From a checkpoint of a small transformer trained on Wikipedia.
Training: a variant of Muon for these matrices, 612M tokens, 4667 steps.
MLP neurons of a small language model. Each row is named by its layer, matrix (gate and up: input weights) and neuron, and shows model dimensions 149-297. Each number is 128 + 24 x the weight over its row's rms, rounded and kept within 0 to 255. Numbers have three digits each. A neuron's up and down rows have the sign that makes its largest values positive.
A block is one neuron, or neurons of one layer that tend to fire together. After each block is what it responds to, as a language model described it from the Wikipedia text at the highest values.

L10.gate63:107076162169114129137115081122104101162174167138095124133149107102132106150129109153096135130153154101133128102113151096147128125151115116119131132128151122085122133113125132118131143112143092136112146111179150131142126128105064147169115147156138121156144137158117120182127129102158142132126087127116134113097079157138071128149109151120151056176134142107182150093143150148115113128157127120105124116104156126131125094143094140140144113084112162074
L10.up63:109127187125077133141113127111145108146079110135133105117159124147145126151111131094119090113146146085106114152141192136143146129123121172127126137144127120117136140093141127098115111122135150133153101132170125117146113158123155164138147115122094136132161171117093075172143120131092146092128148091126117127119131135100151116133158143111086151130124147112143173132142126116135122110110104062093125153147107141126138126107150150136115107117130127135
L10.gate84:103112135131097145107131113083136124125156104092163126131130119119126127148119173148139133102138128103126111116170086154170115129117101145143137119123153144144138153124134133117111137126130104107132132125113154116148140149115157143118125091085103140147112083140100088131136109090107148112127113154217115090157138106136113142105094129153129127086171122146145121111120155138149128089124126122150108095156125096131115135131148187133098101128101141158
L10.up84:129096159117142127137168102148165147166131087109139113097146139127162151143108148141144106136117098101125151109122082115160158146132156132070127060105141148096122118154129126150123112081146088150152153152110096137124099131085173099100145125127121125146116149140118131120149167146134180110108123116158116143127132126135140129175143128150094124124185142156105136171132172184120145109112147099117134124159085116105116126171152125149119152107159135120
L10.gate168:136162118113129143134114102129098128154168111160145144182137160133102109151108124131130147152111085163186156134140094113132138154146123134120168120121169117106122119132183095127098101112095106122145119127140121120112162131147065104164136145108143098088060132135076078138121093140114125081112127095129105156149103172127141150142139112139158059132112102115110102113126110121126166132113140109124114101145194139144166123128128144176123092156139112117
L10.up168:120182121135135137115119118103123134165117100158117128143104126130162113121146142140116117134130135134130087149157091177106130158101117147109173116131171161149128101116133155109135136135131136162115110120123124101110096119074139103193131108088159153165111108132082102092160140112132097105123124127182089094132168126124123134117149146157136125136182120135111119100134147121100183138090148082114139092132132089139148080129129123124106105147124074098
L10.gate178:135111112117133121162148119136073118155108127091112147101133093102133141157141123148126142143158131123127101138124138107187118152147110109136155124135144132159143128096099144100118112133122124153113131149157069163163095161132114157146092149162125130178121137162103122126152128103142148087106100122147143124130126162159117130113202081124109067118101132133095128139157138118146139107148139117125155143122145126064122170173123135147082192149145115160
L10.up178:140127161127133119125095115108147155151140144113119128133124148156144155134103127147134146098144117086145143139140161133122135134100087125115133124106135108101109179106135107086076037109117145121136168136110114144094117117107161140158118082166145183155115062111116125158129110148091140127119154105157176107118164130104132113106145110137132127127146165114141061083135146118128104125129154139149131133140139191129145110120096117160104113098100101135
L10.gate194:148148121087106090108125136118100103136084116123126120101107143124116112192155121127130169096164148172135115128111126133174105103147143112122163122145123173124152112135115124135105074148128159170153139172094144100145116130132147143140162150119126118116136131175122145144165120122128068120168128155146158158084139118150103157153163143131122104125115122140124132138156089145145125111081167165102134142149152115155155153119119168166145137114123115117
L10.up194:139145137140136136116129106114137118128108187109115131140172173154136111142121131156133091138136127127129133133160124137133112167135127155106136119111101125161118141141121116160133098096126109178145152110122129135121156139137108131135119135142147117099154098126160146164144132182097124106154143140152110160141127125127117118143099114121150168147141109123187129117107087081149182143128098080140122129126129136147163123099152157147094110116143133130
L10.gate210:177118126131125092151108194095096111114123138103109100097174080113142098122115183138112136134106150148135145107140118162088143119112152132129085109144130131134118114158132161128113110130074147093171109084108100145142098117129127103167102153118125080081123138107081132162087135090164115135133113123155125106088109098106135171143130155157087109144093143138099156118130148127149144091142112128143131111138114134138161142084113106094110156180113141133
L10.up210:117102155113134126095100107130130120059131166105115119178118112104133108138121139120139118103176133160138099121122136137168143118132136121136152070135108135103113122101112103159112118136138151114122159123146182130117151107112132108154160139167137157145118092135108114157110156158154112132110138115096148122156127128119154147121108103167154128163125122124137141116100153118093133134131141094150126114149209135163153153120133097078153140111133140112
L10.gate212:125110152139100102101094111057143109129153130088127109145155146101127134147088130135129113142164120106183145126119128091120166121122165177166139112104111124143181111164126086106139152105142135160107182159082165138093104136110169124130140126090095184144117132109116138117126139123141194119156107116153094148139151122101146115151109131128113126169143072125126139157140109126140127148180126131152148171133129114141153105140165115135089123157142086120
L10.up212:121099134156118142106134095163111132132156112109155108141120129113141148140087093134113121122103088097192131131082118145086118119128174111123119127166105155140116133127135118153131131131120130075098100075143128129192129148118100106077138113098159136063155130129150090127173160132124145138139114153142121128124124146113089120130127143133112109109117127112142146121181135143139115134143143119111085129136143110128112093150171162131145101118162144122
L10.gate345:153115133170139130126132169141137085149168120151105135122133107124162146147131149111098142128146131147108111098113157153120154162120136117128111127101145164133131113139151148138134161101145146112087097075142134155140140116100121098105143126140158165121129100135074113122125104115134143170123117127143106121111138159146106092116113127175102120124105122111115123155122149140145166134147079113155118120126174108108140135108130142108137138094119149133
L10.up345:119112129154104066097176137144121132149124146184123136151138170120136183117133122111125088100157109149128113105130121111127143145143139134108096127109164150127115105103143118145116101137114154121136175142121094087124124130120129131163165163108140133133091144146108166157125141075119113113146140132095143145120098154128096136129103103156112090115160179174124111113126117132170111125119154138106180105147166164123162081135112097084103133145166158137
L10.gate472:130128137111119148134117154143152117131126105131111103134116098137143106122120085183090106102122133149095052131121126133159123092106143200130158090148099129102216165130129137093118103122134103097065120139117150110164088161112166130136154147174132133154170095124133100133161116134146191119114125129131103122136156158106113118140089153135085106093124108140106110111140126136135089157099180112111122123111137115120146192102126119113122131089125116117
L10.up472:132116127174181140131143098132126107143113116126126156142172087112135111142145120131157096142154138094144051100105125172090114189111092153087142112139119077198137150123153174123094148119161139145111144159216135128115101093154122131124102128145133105125135098143138123126104125092107154129162134110151086117135115129134113089163112121095166119160171103112132145122152139150129055137117119126124131103153106169133124106153154125103094134109107124098
L10.gate533:122132131137097156168115109138083103119109069112106080109111133126151149146107101167146146128145135147175127129139130142163110151130087135101121114141147133084135121125150145150117127101155142185126116168094103125132118116112139074099120131121126181119083171132097119110125163147114121114113122115159131126120104151095122179109094133118114110116182144121142150116174125135133147077162143127131091143110113121135094117142132130130106151168159114135
L10.up533:133092122119154115137133141132104146107162135128164136115137168151159130149099131163087166157146127167176122129116142122137124100093131122136145087155128116122100118153157139152113136115123105144120126145067126120160114157090139122116158102139120155098080132134133105136141133119124182087121148118153144116142141150104121107189158142142146135118123144103146169101118112137117124178148140114194113126119093130147081166113146146127164125153159149165
L10.gate618:183121131127133112141115105162133104136122132153174132163102130129109110173162135135112117153115164095151102088149125125146151127105097152152118140126122107124065140146070127097111139146148107139112133116139140124142088156105126128112136088116126188161183080127148077110160088115134090129124120117111193122098166110136101164112102143122122089159151122148078168127135119105148100117121129118104100103157143127063163172108138139084121135149132133144
L10.up618:117116157099124129150140103105144086100088109124143106125126106106099142089099104156110101142111141135126105119165130145118129138086120143117151133134105125105150139136110103131108112121120147074142131084087120146145126111135144086105110112130119174136142158111149115135162095099104142131098148144118076102156110101134056115123081110113114119145146169177090150127122107128123118120147142123109124127123130146100095082122144149090107133151153137124
L10.gate707:135069084118112124064114102120107093111106125129099173185126108128167134130131155078135153136128120108150173154177142116137174128145141106128110089159124159097175165136150118152151103132142100144120144142126131122094150148107152133129177099093100162117142151100120124128116167143120126106135121147137117155113125137146137126127138128107112157100127151156125078131113150133102150129111082132148118131169123111147104120125070120143098132157134126144
L10.up707:183112124127123121089129086118096098124091126113137105161147113145143149120115129140146144198143147148146144132152126112095147133113172115106144142139134135125097155140153106119143097147150136132128156135091129093097102119121137067124151113110133101199115119131128137103081182142153134129101104168122133124167137072110136101122100127125086091132127081162126115065116147169119104100112104125136130125182097141118154122119087137149100122146147136132
L10.gate746:131146115118141127122077105125083118119129197141131123155152145117174134153113136120117176124169144125165121087119098097127122143101147128087118104134105186111132115132122186151123131137110134121149143147074109132138121099117143099122098123171183132136112109136114092165114131123170123108096126126112150111136140127131090143148124120144096136147151117143104095113102079127157135113121095129121140088143103137125143142114119140123122098113093081151
L10.up746:125174138082158102131123091154123154146123158134158128136117159150106110154143139122127171118154171108105107103170125072129129134107129096143132148166137117108178070132167155146108094104139147060125138147111156115131096130129108127143133159134181131117154143085124106138139073113152090148137159111135095105133136102126089140117162111131120104112128174101078112118168150134116129105133103154136132120155118147133130113121106153122097110142102156151
L10.gate784:123127129106148131104155124137093139142147131158099137113118117116143146119133118119156130108151109091102143113160117094107169094118127117094107120147145114146125164137131134048121095111160073118180126118155094132106131105177121128115110113067121141122118063100167105110125168117137127112127086096128130154166110112123139118136124138124119106131115183133144126120129064151174114121147128108143151152159136149136081119128113111141127114127132081155
L10.up784:104125120096130132100141125116113133130156160088147144141164088098140105113115143129146137136160120096121121101150078128086164106139119106137129129151131180133110077158144132106146130153165101127148131147121156150107139137145151170099147062132146107152153143128157122128130136130172130138140154135130113122090129156098099118153156128203107138139185139169112111124152116157119122165109128135143125173138103140097134158130106104134109105148123117163
L10.gate787:140138128092156104132182144198108097126162175134113171076110127130075136134112092160144096142104132147154140092164107147112097155134143119123097094151129125148144144141081089126106142116134111082166113094138135135093096092131158123057090104106123116143142124164118087111140094149115137126152132129153136134133116114086132141128112134152132128121090072117107111112109153109123098126138156148119138134125159117123152113131135164110145126140131117121
L10.up787:145113097078165128111136114149129121110118158171139128106150135124147110123161124104115111148126118116121141097115104132124082130109126129141139093131149083096138040117168149114145115123129133122141122117140132112128101112154165110103171100141129139113127177176120149097124135088130155102143128149129142136151132088136123111111122134104132118138128144120105142097088096130144118135119116088112141090126129102094146105083135101139115137173130084092
L10.gate895:120099126115101119105136124118099145117110128076111129111136130137091142146127124116126137115184146138115132092142118176140129091077148089136110142137124150135142162119128087130118109134131189139128126156112105133108118087159119123145148116143122115158142104155112113114169177145105127126136143149144178113170113121117099134116153128140124107137122140113099113108169129127086111111136099153130170126143166145110085161102087175175119091146163108094
L10.up895:134107131103136117100099094130111128159093151137070121145078131136144107125128140123135158115133158153121153102156124080176129154141154094101152137145160169153111129059151129107122116135138132109150182125151061128113124100134122117109165158122126163091105125126124144136130109126124106144173083143124157111162111105099102093110128149134153104086108169135142117106151105127140114133140129132145121137125120097109106114119134137096106098081111120159
Attempt verbs before infinitive

L11.gate419:136086116146140145097146153135086097110107119145148141073124138147157164167115158116096105130122113109069137080099144120122134110101151127142128139121069104133125130152120117130116132154115122133117148160117133124110122113103151116106152150157124205122123124129105193145157166148128154097140106183111116111116135098116132161132146132103095107111123173110130098134115130151137158078078128113119143111130096128141125135132147147138107193127140088153
L11.up419:119141138109147111139116100093192156135187137131098097129147082173122160144151115143127169142135113105094155150143125138085117154109134116132122167115121124093133136150155133118145150101165084102133146108095118100126141122123091107145118117103118147097147158158121102118114102115139090072179144138145135135123117152176180144081104108126165122103144128126111125139130136132095094101117124147106176121116130116127116111145140129162155128122116089160
L11.gate535:114153126119144158145112126136087152121129154138129125130132167104178125165106135120115125176110071144151131103151105156156136159148130104143157107132149156164150158188180123189138111135117111102124123147129157110145148138082080086104147129129118155135112114122139101121142147116131126144166129095115135116146140152070140153120127145177133122119081123139127125117117129137161147098172089148138096089155106128155139121177162116124117134191098140111
L11.up535:120144116096147142145125112132143171081119141130142136113169129157122096155118154127166143162108082126113136099161122115112146145124117139128113118124106098142157104138103145144090068086126102158165143141119125147147187132130134099111103088108124106163161141138160129143141135073154142138100139132094145090155152153106134161114078141136100117161146118138134130140106137129104142122117176160133111131175143102147073093163142098158115140192112090113
L11.gate580:094098141081124138113111095151132134130118122077130121144121113142144131137166099136151133112116122078134143089207115108127157145131139144134123178138144120127142104147145167134083133142138104113138139067163169107098170137104163137148097138094084130108157089156129110149104126114113148127129087117141123125144178101123130144131108132137058142146088127129100145130102145104142112082152131112111154116101125127178131101108096123128106152155122096115
L11.up580:118104113125145195154145085124126137112185133116117133132148153107148132128131111106154113084147082101132165107111142087148100149143097115135132138131115153095107146141149124101115098146140126118155167123137132120139139113150117127124100117124130128089129157138124141170076154105124149160101147084110155146115187107125144153097077128136098109139117126122115118141117143122183123101115159155146149095109161079122156048135105131116132182154124130147
L11.gate632:117158143123161163117127100141133138164147185100166124102093130123130127136119145158131148152133168156150129089130141110135121155102119128108116121146121124141113098160131128180120118136136114088145113147157134118156180150094123147117070127158135155145145121160144084105125142083121131129145119120080137109108150120117129152105083160126111122148133127137092124115109159128118123103153119122149142103163148077192144091181105110097093161151113116149
L11.up632:082159096119119146125117139124117124117124153125151139134115144125163120158151118143141130143118108108128136097110151094108142161109168157109141155116091115172182101146173096137094072140152110117119167125112128130119168110118138080110119149144129132111166124143132159178119100133154155127158102144125159101156148110139117152127115117140135093112132164170156180111146162128140119109125113149158130134154127112155145144164150104111128180112114084116
Words that take a preposition

L3.gate396:142111103112161116120145090170084135141165143151119138092115147142131147136102106112079174137104143107137126120119126129124161129139162120144123157148095125086115127148153124112161128092209102102126117087126140125122114118122154158141096098134162148151139168142136125112205159098123113124136144165134121139130082134142125182112150155124107077103143158121143126151140098159135114129089147115096163151135111108120165140106129168146064110173111150136
L3.up396:138060124085114055096132142145114124132122129062146120170108119109136128154103134119151151124150121116142137115147125141138123114145115090119098106157097127109123115147137145084107095151165143117126114120122152096151084138118170168146138091142145139121087109113090116105171120119130128100122126088150102142123126127121151127101125164142119121105128157109126138129171147155131096168131138102150138142136097092117196132076114138167124107152156155150
Verb stems of requirement or expectation

L11.gate27:102113125175168140161117129142115133115140138132173135164106132091134127143096137107124173092161173164116103120144073126089157133158135127145145149145156108059107106116139124098120122145118113146129123131131125119150155103072148138149080141140139119116148103102126110097145121108135134122103144112144170115126136147141106127133128114127153130112126139122132124129109121154147143160097147108119121128177118145125105126146148163087145093100147116055
L11.up27:147078109151137176124156093093112103152108136158174165149103126132105152128110132158130092129140124118158112130094116115135136146131119158152131129107154117103136131132102078076123142113113105147144140124112088122117159121160131145130130124172083145145091145114115148122098143116112164219099121121154164096135152109139118128136131126121142112129088132195120116133149138090092125154132122116136159108145139176102121133089097139119101135109127109142
L11.gate133:139118120146114066098138115139132130081134148135151106125147103132097117124108115115154108159124158124099129111165114083101118091113101126160118123107134160124120138171128123101098163087170104161141133148101150123107109141104152129160148140144128165121118145095084143116139122112157147103126121086142157122155151145120125125184133122151083096111118121148135096136095101163126144117134117094122130096109122140087131156145177110097152129124111136133
L11.up133:151138110103095141174083122083131084124119160156112102073137134097104138175081101139141127185095112098112072105097122099141112163124141125102126153132147138159119112163128133136061130115165108142119151119135108124113136095135120126165124115132097168159107138127109142126118136128112113145146129129107148111096147109130144149101127176129104158110106148146100109135126110103105089086093119080110142133115144130139105126125099096100105156163173125139
L11.gate244:149147135147157152143111096146156165100108172088174146089080121122148124093177109137126140127122111089194112135138159124181137132092134128154107127136140099137095137135118117132142112113140109134144141146126142055084122082111120160162108102106111156151086117121074111097115175120122142163156138112159126128128160114137107150093143133125142132097118090179100078139124176106162089121143084152116121069151150159115144102140081159138099129128164135099
L11.up244:083134077147131111090118107077133156121157169142126125110105122133165117158112152146135152124139147186120129131134098138150109119169107131179124132132156157134130151144097162140114087119121146155099099117124165104143090105156138120133148100128143086185133113098130097122139132143130150148160156120151112142131125167116108170183143108114117105101144140131103083095177157138083154172126147133123113106117129123137160124138119164115089112104150119103
L11.gate628:082074130091131155115160139138155087100128088150139157137139089126121158114156132117110105116135125140156142116120139102120168116128080164112111135107120093128085147134138152135109150134129139137092127132109082164175121142116131106102137108167110161137119143071195126088141125087152057113113101137131127174143111142141118111189143127130125180142178150123099101176174130150091115130062118147112131109114113145088128124116115142102122124109112141124
L11.up628:152116117153144165103136105128137121124136173125146104135126144105113143145156080117081140130089107122128126084130146123138134096128110115130134152132126110086131105118104163076109157135119113067149134123137112098157164158155158104124126164121133139100112123159156142126081137151117131103127161108143160107124112097117142126153088125166126159163121080159074134159120159156096144121145103175102132100157215133098134100153155106124083109132156163146
Prepositions and table separators

L10.gate105:109116090143148095119108130120134137119140135145168107114137130100155091184126141163084130134107104111142119102120101136124121112152132139135133188158166125116129132139134123149118148162136160139124120112145087105135119122106155095067113095098141139167163133131152142117140150130107148114119154112162126155088094146123112104131144100159137104110162117133109116130142172135155154100105096172123143128113107137109131068147143085155129127135094153107
L10.up105:117128124134139121166134059122113136107122155138089120115118134167110147102120131141125134176117100118084143090094077126137109136173108119127143169150148145146128162149120120155115149101123118136123164147151097159098118138169137135122109121146103138130118125134132148119124074107135132137107147093148109108112148126117117121121161111113136116163104135137108140151116133158179168128143124092098133110100112115123123126112096145099149082127118076141
L10.gate126:134116121136137133146115127141104115142083124121151123152082123150161174172129133114086114116097125116156099122095176117129181135081152125154111126111156153143121147138091071126145092190118144108135146093128100135146150139061124131151127152133125134161101126111153122115164088166126126094135118133124151090120131127125145126145087113158123171114148143103127191175175109155119162153152151118116119115122124123145132131143177074117129158117163098148
L10.up126:129100125097140150079157104109157160101160135137120176136091162107162122122115123127160119112078149136123115068129120127102137120140130130148091165120133151106085058135134112101146102126121083156135132169135113138157129144144175143122110159113137115134139088118143143121168134109103089117139084134139088143107123080129126156140124128103105124068130101105106118127154075117111126129131128139109130125152132136128176140136141112120136167118139128155
L10.gate215:123124063107114129106100127149141102133153126102119162116105175114112186120114157093125167137156164125124117170141144143105152168159159109139132107146132091142107135091138135158130097164115129094127127127158074131138163128150165186123099108111132132113089141122143124132103130148155135122134135174124169116095155174096157144156124115119131166130119111106099107149136104115167150120134163074137109178136137134138118079162142147118168116186099117137
L10.up215:193138105053123158127135127143131148116113133165158156156138142159118168131098141095151145096133179115115139119098133157152123129108117116139101142142122119134110185096118133083099066111111093121165146138154138138098135148135164149128117127144084163107114114096132123133169136119132152089096153163123121109104095086101141133135135157170153169151180110181145136170155153144178093150126119146116116130108109100163089128094110137150091106130183150095
L10.gate232:159150147129124145118123145113178136178114132136147055135173126143073140081100077132148098124148116098140103155122087125121096162130159110140125126167121095127103168152106167116072114111105108091110119132166149124106132146095156162101154141124116138146133112103129121105137123102146113116122129133109086130139109069125149098139132125155101119134122153151138110124138130122127098106117142147097137094154158104155167139116153122102145149110083140090
L10.up232:111133105112129127089145090122126120121128149106153106132146119092083153113103118142144088099144113081122125115157142140091156124117123123127115093191134098104164146143129136095118109129155155113131139138139124091129082165163133112106102131093102124136119142116125138123134183138119126150136144138144127164148109129141113140127181091109134121095157124079144173112166126108110142121082179109161112109181128101152163141162137116155121129142090147148
L10.gate235:132146132159155157115151134137102089143106146119121138132117180127108111128087112132142105152112128128125134167122122126148094159107103163143126100096149144164146132171144129153117132119104088127121107077137143067146126119132134116128174112118138127125131072153118175114117107114155093114135102136113114138096115110079087133150120120160118137153150135142136174098116152138141191133106184133105147112095100130124083126123140122104137121169116113162
L10.up235:093125090148126124112085070133145122131116140126139120164159137178123145110135145141130187178149148098170123134146115117152103066122150164187128090102126111109113106157094127143079173167134097175134152130155137149115114125125133120173106137127128103109149108089133137121139117153076081109121125127135163118137157109115121144137127119116130172121115162118071103138185104103130118119123085149121087165104110100143161105124162162122120140138114121140
L10.gate239:141154150099111123137117121136116111136182168063073110127103142104116117111170178106093073141130159121146103118109141105097153128085161115170114123189154137138148151115088156120123112121069115120138123124107132117163136193102153182148200120138126137136121083132162100114111164145148110119121106147091102169177102122129125124119094131147139080109110130119168137096146116146132145093117129132101135138152088134137120132131162126100117083137130146138
L10.up239:156110133128128073150115155090121070107097096093112110096154127157105127116139110091191138073118129117111154084109134138116136156133129143170105179133128135099106154148128128159098151181133128132117125141124130145123114127147140111074149134132108118144124124146140155137096116147144087136145093131147173093149163100152120178134082111156139139144091112099142166154109106150102095140157090128118112135141116135152151093146156114116080102076130129133
L10.gate278:127177158109116125121130159154171154116100090095165102104139131165119099155106106089119099155153167085132130129117170122155145096151144078116115064118153107123105109122124155134164120128076177111117141154171100109155142144120166129126121104084123152094151106118142151098161169128145135130154153083134128132113143118092114103122113133134138109129112124110132148122085109117104127098116114121137112129141169132136173126097122126163113143114151107145
L10.up278:062122145158073110122138119148119143177131138111114182153123129124104105122133139136120154143103106158099145139160131129108135096134131131102153160167142101071138148099129131137130087130116134130099151122143064157124121115137157121123124133129161156094209133142136116176164147150142168117157106135106157080106164158064159104129175161131154144130144167093127145141159112116129137129110105149153133126086145117105095157150146160120133176087133159120
L10.gate330:141096069178134140147120092138140167125173105138140133104093152176153187132141108114099127131159095108075128087172119139160121160139150123183122125110171142132121097101150152134137143150145124141101129113165087164110123140138153143105113153108096201129139153100143146149103129097138080164125150135171123153136153166115161154146159102133141132139099124081120110150112095152121156125142102109114093134117110137113159151130120128142135089158099097116
L10.up330:129095125135139132164107097136187140158166140097102124104138132096179132122128113132100101156156169122094118118148144150140099175110130119143084111157122158129116126115107132150129147129085100128144136109116149143136130125121107123118112158100132107127122145138163144175131133131117140177092140112122169134142096109144134137133084106118087140117119147094126127150124132135116193128087138140090112092159117143100156122152113119116096132142113133140
L10.gate355:143160122176141125153142178126132077110086159102113106128159134131145113121138154083127105104125135156153131111121138123126131116141165131124115118151106107108116105140165133149120136120123171132125127141118116126149134143115146142110121135132131153135098115110109142104084168075130111142153171127153110097117106094131130114159118142131086137123124158148158125111145108142131127100115125121112112122139149154154123098120194122176110134118105151139
L10.up355:120149160112163085130125192120151137133119141144122154144162098135139137127086113112149120143130152117124156178134107115114157147112097107080142124128113160113120104128129124125109105123115144123102127107098126139124132129136108128112118147147196148129126126133112181126102118126124092139126162157102156137131124142115128210153145120135130121146143086107129139126165109094128117125132117139138146119162122131180142152141178118170154113141103167151
L10.gate388:184144114145134115114111078084105156137128114157078129170107108168152168116112116110113118188151139141146121112115127062112143099119132126143087166153139136151144140168169165142122128115120166154121102141118117146116099114121137172141134163106150147131112086081103110109145159100120142108101150145172121116144100149117132126169122105139119120062159106133135137158134122132126145124136167121132113111125080119161156075088103117139137114107089126104
L10.up388:126147088147135112134110109053121111121114141142112108192113148197120127118108109113142162159159117169152141125133101131117110122107150108110112111145114123138134160098147144152067118138120126141130116141108196102088121115165130158121162120148141126182139100098115119120122133104127085084120168141128087132145121139087113112166100100124135128120137095110123104088132125164119145172134115116120158107115132090120152130106144092144107138122127129139
L10.gate454:151158095138129145116149126122118108101109149152121103123112153131147136090152155117078095141129134152140116140106143105145121081147138137140084152129157086146100127152164137164145057154124118120108139114150071136144150159093158133150106151119136142136119108106118142108141126120118133127079143091118123148104085131068181148142108108126120118142127144147076149146128104165121102090135055127116101134127123121166142153175122145113155092161138131123
L10.up454:120090141106112176097134131093108156137094169109144133115114121154174104118097095086129121107146104124102125090142138143147141123168168109089143115085101112126135114110122114136075110158125087143146089146123124108083086094151128154123149184160121158106068164107101134149156128129111100158136136127122166197081109132138111130136114113158136165108117150163146111129110111169145115105109149126137127096142140128113150165134115111150149133099137166128
L10.gate554:121086128143157141113164077141130128117136161163156164124129113149101120129102108124114138160070111109165105067108137122154141096095108090118142151120159125108091131172139154134097123161137112112178084139100126103107111174151139126121158124105096142167111170145115169137169168135123149089113089126136126118126187114130126123170137106125104129137158153141109144107137117122126127094144098122100143117119097137143122125116132157088094171136149147111
L10.up554:143114148170124128123147153102140107087126114128130120121100147153115159138073159123134135146134120183134142139117143122090091163142149109122111142104174164130120137117155165123182122108107110139143133155120088114167102124120149104126136157115114170145143115109138148138133143171101098146109118089157085124124099146145132074126147114097131139104107147129083109116111118089079118129113119096102098107108143124114150125145108174135105097120119123143
L10.gate599:081106092144085138115115108111209125121091125118105153119083099141087151103135136125128122106130114103136144136135136131092090168135154104143110117130137100144117147162088136145104080090111127129141134125112099134101142113109193146110125171120112118109148147103134143105117130184114135096136096124109090142079121121120125122156126153169101129139136168126098118140120099125080138179113126120174161100092135104110109154133121152148093175113125118149
L10.up599:135094125132133156108107166121130106132098117165174160122098112107170130132127123127129118101147117107129136112164163111118082129156148112101145122163150132112122113101072114142125079117074147161104145131129119138117136137104170135123135106129096162064149101131169148107125083159128122138092129147152087128113121154137094140136119098153119123085100150116143132132147117118067122109108091120124145141144142063122115111133143081180146145146114149109
L10.gate679:106130156151085130144139135139084112118148110126132100151069109141112159134123097151090095117131129099136096113132144110126140146138157162167113118146106121108130104093124172133144122101151097120103103158119124136180121120179161169183068149137111096122141158081141161123124097135121137101117110139129157097130129099128100120116129113134138146133131155188132178121116104075102159130141147114167139101147124136100151094128144128135107129111080151101
L10.up679:126169158195121083143107152093082167104178165150127095160149128147166149135148135124103111146107120102106082118154124132131125123160143108152176103110108131120138133141093169165123112124128133116101112101146116108151130149103118114076103142130139100141111152173109128187129152131148131139128123142160111142110108071078109153146135131101128145129165125140146171120135131101142137083096107085110115138154102122134141126126159127142176099111113090129
L10.gate752:107141136148137089115149136134123092106155113103113124114085091146096135162113140118133123094132164107104082154138112095126120119104139128135117121080095139075111122119106131088051147108174104141162109143168100135106114126109168172111098154134116140166135127108131109125115136149126084195112136136148143143136082100107103181135140163135083127138116081135138136158144158106099130131121122147128134117124116117180156136110114118146162128156111139118
L10.up752:161154138165097150121140145095155196191126117105137118127113164118134104095153137170158114101154100112101149084161134134150140098129084122130099164156154096126134112160142095128106143113132128081116107100127166151129101144174126132110145091128161070123135134167122117095131116122118113086161163146142162145105109115089110120114116110130091137127165153152129138124139139134110139150147117154138126157160157109126108154111147117094085132168130163100
L10.gate888:141136127097160115114178154096119120099146128159160153109152101129144108133137108119110143156152110095160124141094093123096096132116164139129123166172127114100105132173137142104123124101089147125158129144135133099140107153110136130129152141100150131133099160105174166136142099126143123108110153117135148123130132125126113143149163152099090127131134136124115125131134108094139143118173139117139114100134145110093120135095108077122115125143147142142
L10.up888:124156117141148114112152160127112078109152145123103114115169125186180145161130125091135134157159120125144142111113099130087104144115181104128140162155130164113110122134122101124105141157139143104146143143103153099155125101112182177116125115097124138132140145096197158120169139127106109102118098120124133155128171121111123116137127098092099131111137126126115103132118139130157127144170117106127139110144150123103104132096110086091158098105119128113
Table row-ending pipe